python train.py --num_hidden_layers=12 --hidden_size=512 --num_attention_heads=4 --num_key_value_heads=4 --head_dim=64 --intermediate_size=2048 --vocab_size=32768 --hidden_act="tanh_gelu" --norm="layernorm" --norm_place="pre" --norm_eps=1e-05 --positions="learned" --qk_norm=true --attn_scale=0.125 --bias="all" --tie_word_embeddings=true --parallel_block=false --init="normal" --init_std_qkv=0.022 --init_std_o=0.00448 --init_std_up=0.022 --init_std_down=0.00448 --optimizer="muon_variant" --learning_rate=0.00311 --lr_mult_o=4.0 --lr_mult_up=1.43 --lr_mult_down=1.5 --beta1=0.95 --lr_head=0.00532 --max_grad_norm=1.0 --warmup_steps=56 --schedule="wsd" --decay_fraction=0.737 --decay_shape="linear" --final_lr_fraction=0.0 --batch_tokens=131072 --max_seq_len=2048 --doc_mask=true --train_tokens=924700000 --max_steps=7055 --dataset="wikipedia_en"
MLP neurons of a small language model. Each row is named by its layer, matrix (down: output weights) and neuron, and shows model dimensions 341-511. Each number is 128 + 32 x the weight over its row's rms, rounded and kept within 0 to 255. Numbers have three digits each.
A block is one neuron, or neurons of one layer that tend to fire together. Before each block is what it responds to, as a language model described it from the Wikipedia text at the highest values.

Description: Clause-initial "In". "In"/"in" opening a new sentence or clause, typically before a year, month or "the 1990s"; weaker on "At", "By".
L8.down714:040083041090146105117150138095084082105152127159116120120151068123152053144129152132232149084107118172105151092129177137123167162109136143088163088180095156144132109081139116136092060107141077099177165085139117110129143152179184115126201144064102109106114128169164090080129068146128176108164136175171070119087125125105078114126110183164145137127128102166111120118125072088163101106174165159109160173116137122080083126131178085073204131138102150132178124169143104165130129122135124141139138118135134109108030127102
L8.down746:090137111157150074092152106117139111116092161097112119107134175122084115104185113090128087118149102090114110106180167146138100155119173129075188139127135097119148126130131131068121124126178046128117120095140145132144154140141151092109191142126133120079165142156119160093054106195091097059152102125171120131098067126112219143127143141127151165126149116108125139094155119140087161128140146187125085140087131092084151098086174121143123073129154106149155097140156135134159097116149057126166122156153201125163118083152
L8.down897:074104147155139167166174087164110101178097136135068103137168123098093128133114144144153089171128176099158094142144106156164159128155155129080131132129142154108095119105079156121111164180149157141066070137140108095195134139060149121108148156156164141132136107102168145149139069128095138121154159120152179146165136165088100158203121161125156089128045091126062146089070121076110126144142161123103173143119160152172127152147134130156146091118116132161114126145163112117108141153160104042204153095099115069126089134172
L8.down1091:152167151118103193136101069125129131129126117091108149083151176140144127128149116122112084117086210101110175154138137093171104141145160091128158153122141111124152186112171125131145106161206153115202123113133129137102099161146145153117078138094117140117088163134183131163122157076091065113104073133156087131115199115085135159157128169139132102130110085140137177079093164172144095112140136134143162132142166090154151106136155172109117116078117155078107147151131082146121119133158150120126101153152149150116096132098
L8.down1570:086118126178184132095113110165186124101140111103111123074099123173091110151126043054094103100137152132161137133137178120101121128096100117135149139102129156051134181120148118070103087136148189107152146083097182090105134094181115140131044112125153111155113105145127161141121153171147176159147137106093158125112080135070155128133134174148111123135171137148145143179038102135183103059132133114127091059125118135106110109127111148169116136143119131130112106126144089065146083123145117140146084166116110111140111071139
L8.down1642:110106107098146188134107101126145131124127111142144114147097087082116159154106188127109166151125105150129094107071145091106106123113191124128128110175174171177190106108191154164135141149117117060117160129172118115068198122131157140145113111086180107130088138171140109129188158179108098161108093125114128161093122144064096099079158099106155073147100135126180121149166101155124108134137093139131135146104125120097158109213138116150156162079107130132192141171118082130121117142094066176170092185196125099160096117084
L8.down1931:087147130116143129179116120125120077122145141135123127136095164075131108131104072135111097143117128099117153175148089181104067140136114097112086133147127122150131163095107131144092121109073098118137135145092109078142172145149127113083117131188122133137144148133145080144078141178080137117140149053132130157133107104094100107155070186128084113118136148106144090125044083157089132067132130117210148196106110162117107083110157178113138162116131140076162119122117144103118162089117080130134155111126098093133107193095
L8.down1957:149106111156150088158106136106109161192125116113119171157109100133082153143076102107154121086141109153191139093082149156196117174136183126114119142119153069110129122154070134105123128103076197101204098150128128121132154081136157124146114082147152132143111086087101151100197132058158123116121120155191161096139179169136118126137174131157075123119156128152149150092112091117099140135145144128134166073144113139176145225209178142115154124162141084153089172117128093133158104151081064113133107152107136145096091090176

Description: Quantity phrase continuation. Tokens inside a quantity expression before its plural noun, such as the number, "of", "the", or an adjective, as in "eight of the", "about 600", "many well-known".
L8.down209:125115146092140106151158169136151109078098176118149139104109144146123190137117121140175123103131110183145154116159120137104122102110073106074137162120137167090151093113049159102085035155122119161155202174065128088120135145141186126153125111070087079123148062148125176133111155082162107125122186120074169088159115155083110133124123119100128118080139133175106169147113119084111141126127153130193109130147105106192113172078155116140074081078111195110091155143095166137104135122114062102123149139134194182087156197145
L8.down314:195124122207113172125145150128109111119155121103162136121170188106066117128128105117110199095138139099141086184115137144155158172075127142072119083125158151138138102097123134082097112083105106081140123169196123163175114076169120162150150173110124144150109064199107137127135093169096175139148171088152143088138144144115128110108143117121163090172119067190071113181111140164068106161145166128122108152072142075108138159138108131148098117187165125156099144110129171150050095132137129080126114125079132123129140071185
L8.down335:077099120150102127154177125123111062076114133115127179123078119116125115153062104100149084119158108180143125088149111158140142157106144140079073119150123169154114083102132144147170133171062141149139133126108122127159069115168149107127089110182104117114145121123110117133134143103181099107101119115109136094084083160133117163125083112086125157136095189156097149135068149142094127065129130135096140097174117127072192170155183113171149203164103147160127143141151149133104173116097144140172133154213100107134126120160
L8.down407:059168118140120147136157115111117113108138115090084160143098153147117116130119050108136125135159118139145176123197145080177177101114109140081049109131138098105109134120151128098152121108020099132152114177125106048108089119139120095085132152142125101105094087178096107136046133110115121100141032126128140103094086097167112129147129104103108094161107160120045106153074119096124149120154146084102143115164138113106128112175109109123135144144129142095175146151209141126146148120090105055115089096092139096160100161134
L8.down454:086109161154070088158124134098191091126132192103133138067126093160113127100188144119135139160095190116134096153135110109108100095166170167129201154101084086052180098103117082143149103122147170149154148111180116125095183126102117134086112113071138115161066134125125144135156107142145183159174157207138123113107131137103126113145113150152119181142179134149172158124141060124149138106070113151148172116115119098129119157108145078071136106090128109075063156137137067150137110116125143135165212069061168159181165116129
L8.down505:142091206155084129193084121117118079136101096115160164109112089107100127075179089138124132151157109170156176114156143097111114097109115104112156111216166106043132082099090177098128168176135146097185113081136179142128134076096089170126132076187110146117123135111105170106081106195107120107122042146148088117149168115103112130158140117096145086182143160137169123159068108124112141171118148103128070093114106144143139132177168111076161089122118158150111180090112104120098114189142114080120120150195129098177120123161
L8.down1093:207105123166147155141195081117089120155141179125141144167124122138153150177047229166084139096146183125125093084108161139155092141118164094134117143103102130125177161112156093113174081088103096131109163155183067114137083113169113130108110181100125154115106131121151125192154147120097102135185140128140128088112145113070080163099112077137105188167182104174131098127167150087132066108142124143069112133131100152106138069186156072125111171150120133169081117137160123172154135095092109110164158101160139144130079152129
L8.down1308:086089139099185113112175122098146150179126103141154165099105141109082110122110089107171174080113150175081149129085139156137096074074119134161124072098116111061106138104121137111156092109113151134170129155157133140111111089151065138155134124068087086127092144145164126069180118179131152133141136181141203109162152139093120107128150095091144147085098137151139132143114120149153185105139098179130172106131198136127157098119091149137112133132154144124079122137206140165152100153062190183124149178144157151112113079132

Description: Quantity words before nouns. Spelled-out numbers and quantifiers that open a counted noun phrase, such as two, one, several, few, number, couple, twice.
L3.down389:111092129098097112159119122126106130122146155127085161121192148104062165069114180065161117136144155097121085100146194186125131160217210136090151155138153110117131147128129151150145162213163111151122140168096127160034137119148155154094154098199127114130140101084158070053143119134167194164154097054131090117146070132086079143115161177151150138090139111205168116165123136149104108081180135158136091123108149169143154152156126151105121155146177137150133149121150154153168151155145190192098103108144155101117062100111
L3.down429:122100183161116119179190154174145110107103076131157154079158073119116138124167182139117144117052178130078092128160138107187123107177202106126147152088052089092152126098140165092118089109144085126141128075102131174108166141145115091055151147144137084098109104068158149108200071133134152131050159198150156144189190137126129133182078117099180073146126135203170164100129106117164109155198096068133146181158117117136221080131092125095130146095126097139118131119180154102113134143121140092119118126098134158174124088139
L3.down870:150102147132159127094189114089114148173130197099148102165133142188134169112156143154171117169141163085095149114169136140149089121113107170160064112106090057095108099161099141106124089214182181107136083087126102125122179125103112141107151206126160158127173086168172215127141078135119141097192119065164121131161167063097071175116094099174161122155099140179160122140087104109074082128101094161163154184154082150090135113097109154126123135081133164113150108168148118103105094159134142122063170136054162137114129122155
L3.down1178:155126145162136184130122108133105098175104107156152155097115073076037102136135127067151176090078163118125129126147096133173164194114103107067121138134124149092104175111144203150139101126147165109143130106091123139174183083080147139119144142187125093107063172069072151108179135122144129149171143079186072038079117105166066135134095138111144143179120128129133136117104147147145028147178131091152186122095125105130189159112156148082155145129109075132123129096056167158122088082082125119151132142051093092170197121104
L3.down1203:158151132110147107102147050126078157126190120126181105185120116157096110088135087110166116147141164113216131125154106153094108075108179185123111188117091111190147119102135133084154162059152132152128074106187157110129106042114128097123110139102140098147185179172154140132115083110171134161130143203162145120159122181149147086115119126101191113156159120144144117112105136105144148150123099128118120087169090108107121168162076131074143094156171203124175131127113101147166174141112123136093106047163118159166087087090
L3.down1512:067103184170141109155128196112150151131128113117074142112188128156136178100116230143168114181108169119122105095101114101184127110117147105150168098107075137081093128093112075194149125152164104143163084123100142127093169143067182175095152172169099184117118144096096125138121110149110161147131124173170110091046202112148154194139134143128126076154174155142202148138141140103126100127135095101133125073057139164188132161107101121094089151153142142122176181129183196114134107144112104104121109110069170151142145136111
L3.down1630:185065122180165113112121106086127112083092130135149183153139144115103110161092171148115106179075126138135138135111093177123086129128099147055114122173164149095136129177150118119136095136113123100057138107135105192151085104139151144071121122041096136153109150166121096089133119118144139094131087147146124117135117159150134124126125054136159075119133152163120160107166145138171151145146120104110117188098148142131148089141093116101102133067113179095127174144144152105130159126133042126135110130110112087150102110139
L3.down1805:126132091091123146130139156100139142150096134119136151124163120107099174098155141196097105111139162074168029113145209106170142148155162129146109127121126175062111152129116139064165105131109102135112068059128167160095151217075126138061094120142109123151111165116156150168144050101136148109088146137131121118150060173139113129121154102114132122146126103099132082120106119136119165111175145155108104132103122192106157124101085152157201144117111152178147119156105146106150113095138175145190131088095144116162155152135

Description: Preposition "in". The preposition "in", mostly capitalized "In" opening a sentence or paragraph, as in In 1914, In addition, In the US.
L3.down85:167130078110105202135128116084156154156101146093044056139144114138075115121146083090162170063154132139147114161127102105148141156152184136127185100175110092121101109075177108071082120125143121168135181151078205058118149130089153067153134096155158134128157121014174127137130111128120124131136158144098118144116120117142111124160120148081143109097120085161144113098149155102064093175084097115176166116100115151164110082149140124180062127120087115112127141157089092152169113124168101067175115124081106090135104146149
L3.down462:190126143124135145109131116148163158144146176103083104137135100121136114109146113103164151142126137093136140137090110129116071148114181102103127161185136170093112161089084169154093156161183160128149143155107161095190158180120158179109140127136146181101106117120169125221149142093079179108167177152129140139115142155152120145152180180110084194139075103101136121085148157064127147117127080138106167123113135110163188156127123116183141113144177184134065151200141159141115133132123084078142115096113134109138079145151
L3.down468:199088107135101111114132087108146129146127148105149110136170141155177134143206118180229149113130109163136148155128072157108155185094174133115126082141152189114116165102141138098156095063155156194126096121128159148195134104093146107155121128077140121153106153103125113170082163122128089123145203096102099060137119096091169138085081113115118112128186053145129100095124150068123123133100126135214089123123197089185174154170103197147108107118138121148112167144141173150141177143134139131169102107107162100143076152107
L3.down837:123153095105109175181135118096077151171136180140045135136115132199135128119139078127140087134102157095137144133134129130140150175174184144117115173208122165096121120137167097081149149113182142133133137126113073176156169171111097160101128102104151133130131131061204131121135106109107091094202121074124166149109144153134136166112147152122114154149087151142105154093103151068098168047154078129167141176126150120134148142173147134131135123120125119135133157177133079091164159184123109075176121125106146081174134136141
L3.down1024:140112135122144115123142138080074149114099138151137128127122122120147093188056116137199097095143171173134122180089138137138162171205164175120144146140151090103118154161140109078137170172149138143154105117122103151157155150104146127153095128157150122113122103138163112141123114124135072108173131124136110096167133134092101164121127110118155103112133117198115110109120117150078119121179115183166163150144129135125174126148146127083141117152150114086110113151197134119082157087117093150162221140156137146155138138112
L3.down1525:129110138075147103113189138133084135144096144086094164136090101086128137079143145108136081030136180124107099104210061104133136176177153114064098118133134122111184093171143142115117110107194167179144058143123087130179144180129117119105161147122095209172173207108112073160091143149110118062118158104133139090111143146118144150135190072195123103161137108117165110083127144124170119137135103126133095152098107129123104106141141120121129089127134111082117136132190077149125177115064116114178145095119103169111103131148
L3.down1685:126078129174111149172113113163135127114133145126121138136142092142099167119063198128167149078159158120062148193055197118124175155098151170100133154125137171134087108156141171146163080137127104127133119165126104133207117108149091166162100176134105149134193166097108095131118147108082136157175098117106147097090105114104092117124108152150120133104148113102186151079122114167192205129090099149109171185152130064163161128120213170123113149156127134160103119195119169101048138072160120155146087135119102139179130158183
L3.down1980:161167129068079152144157134110118056164141166190153087114121130118134113130144103095102158087115146116193158127100116135138095184097147174148152196073111080076144067089115147118116152107105133120173128128099138113097132136110155124138160125123124150129131199096120191097126159122127122148120128168147095100139130078155099152117135063103118160163087139134089170083079151067088166115066100126133079148159193068110086076113099157114170118143172111152145184100155116156126143113095164126094155130091111157115192118176

Description: Plural quantity expressions. Tokens inside plural or quantified noun phrases, especially "of" after numbers or quantifiers, as in "two of", "a number of", "all 9", "many guitarists".
L7.down887:108163130112116179194082153109086173154126125112089093163171149043093126112178176139090131100161052185149201120150180107171088158124096155076066109119126150151100179101118150134135080131106130092130118085120138119120116149089152152052076084143120076139069105147115178107080137138076107133112096164126136093153087145087128105114178164129079057166068227118118151161154115128100111127098160160123163082139099103134173105130105078120122139064106170099147107153165123109084157136084114105163103179156173113186101134157

Description: Preposition "in" openings. The word in or In starting a new phrase, often right after a period or comma and before a year, date or the, e.g. "In 1954", "in exchange".
L7.down709:147169118120100146144083153117089135194075095171097121132131142134120177140101121110124123148126133095118103112158118125147131125124184127100131145116131161167113160113187103123200131117115138109178108140172118117083198120081156093136131144117126081140170152126179138097125129127186112116111178130137135123112151089104161131145118135103094116111161103135149103080119136140151137083162084174113159190084097087198139084190195065179148134155085152157119120132120099145155120151138132096135172094045131046059069149174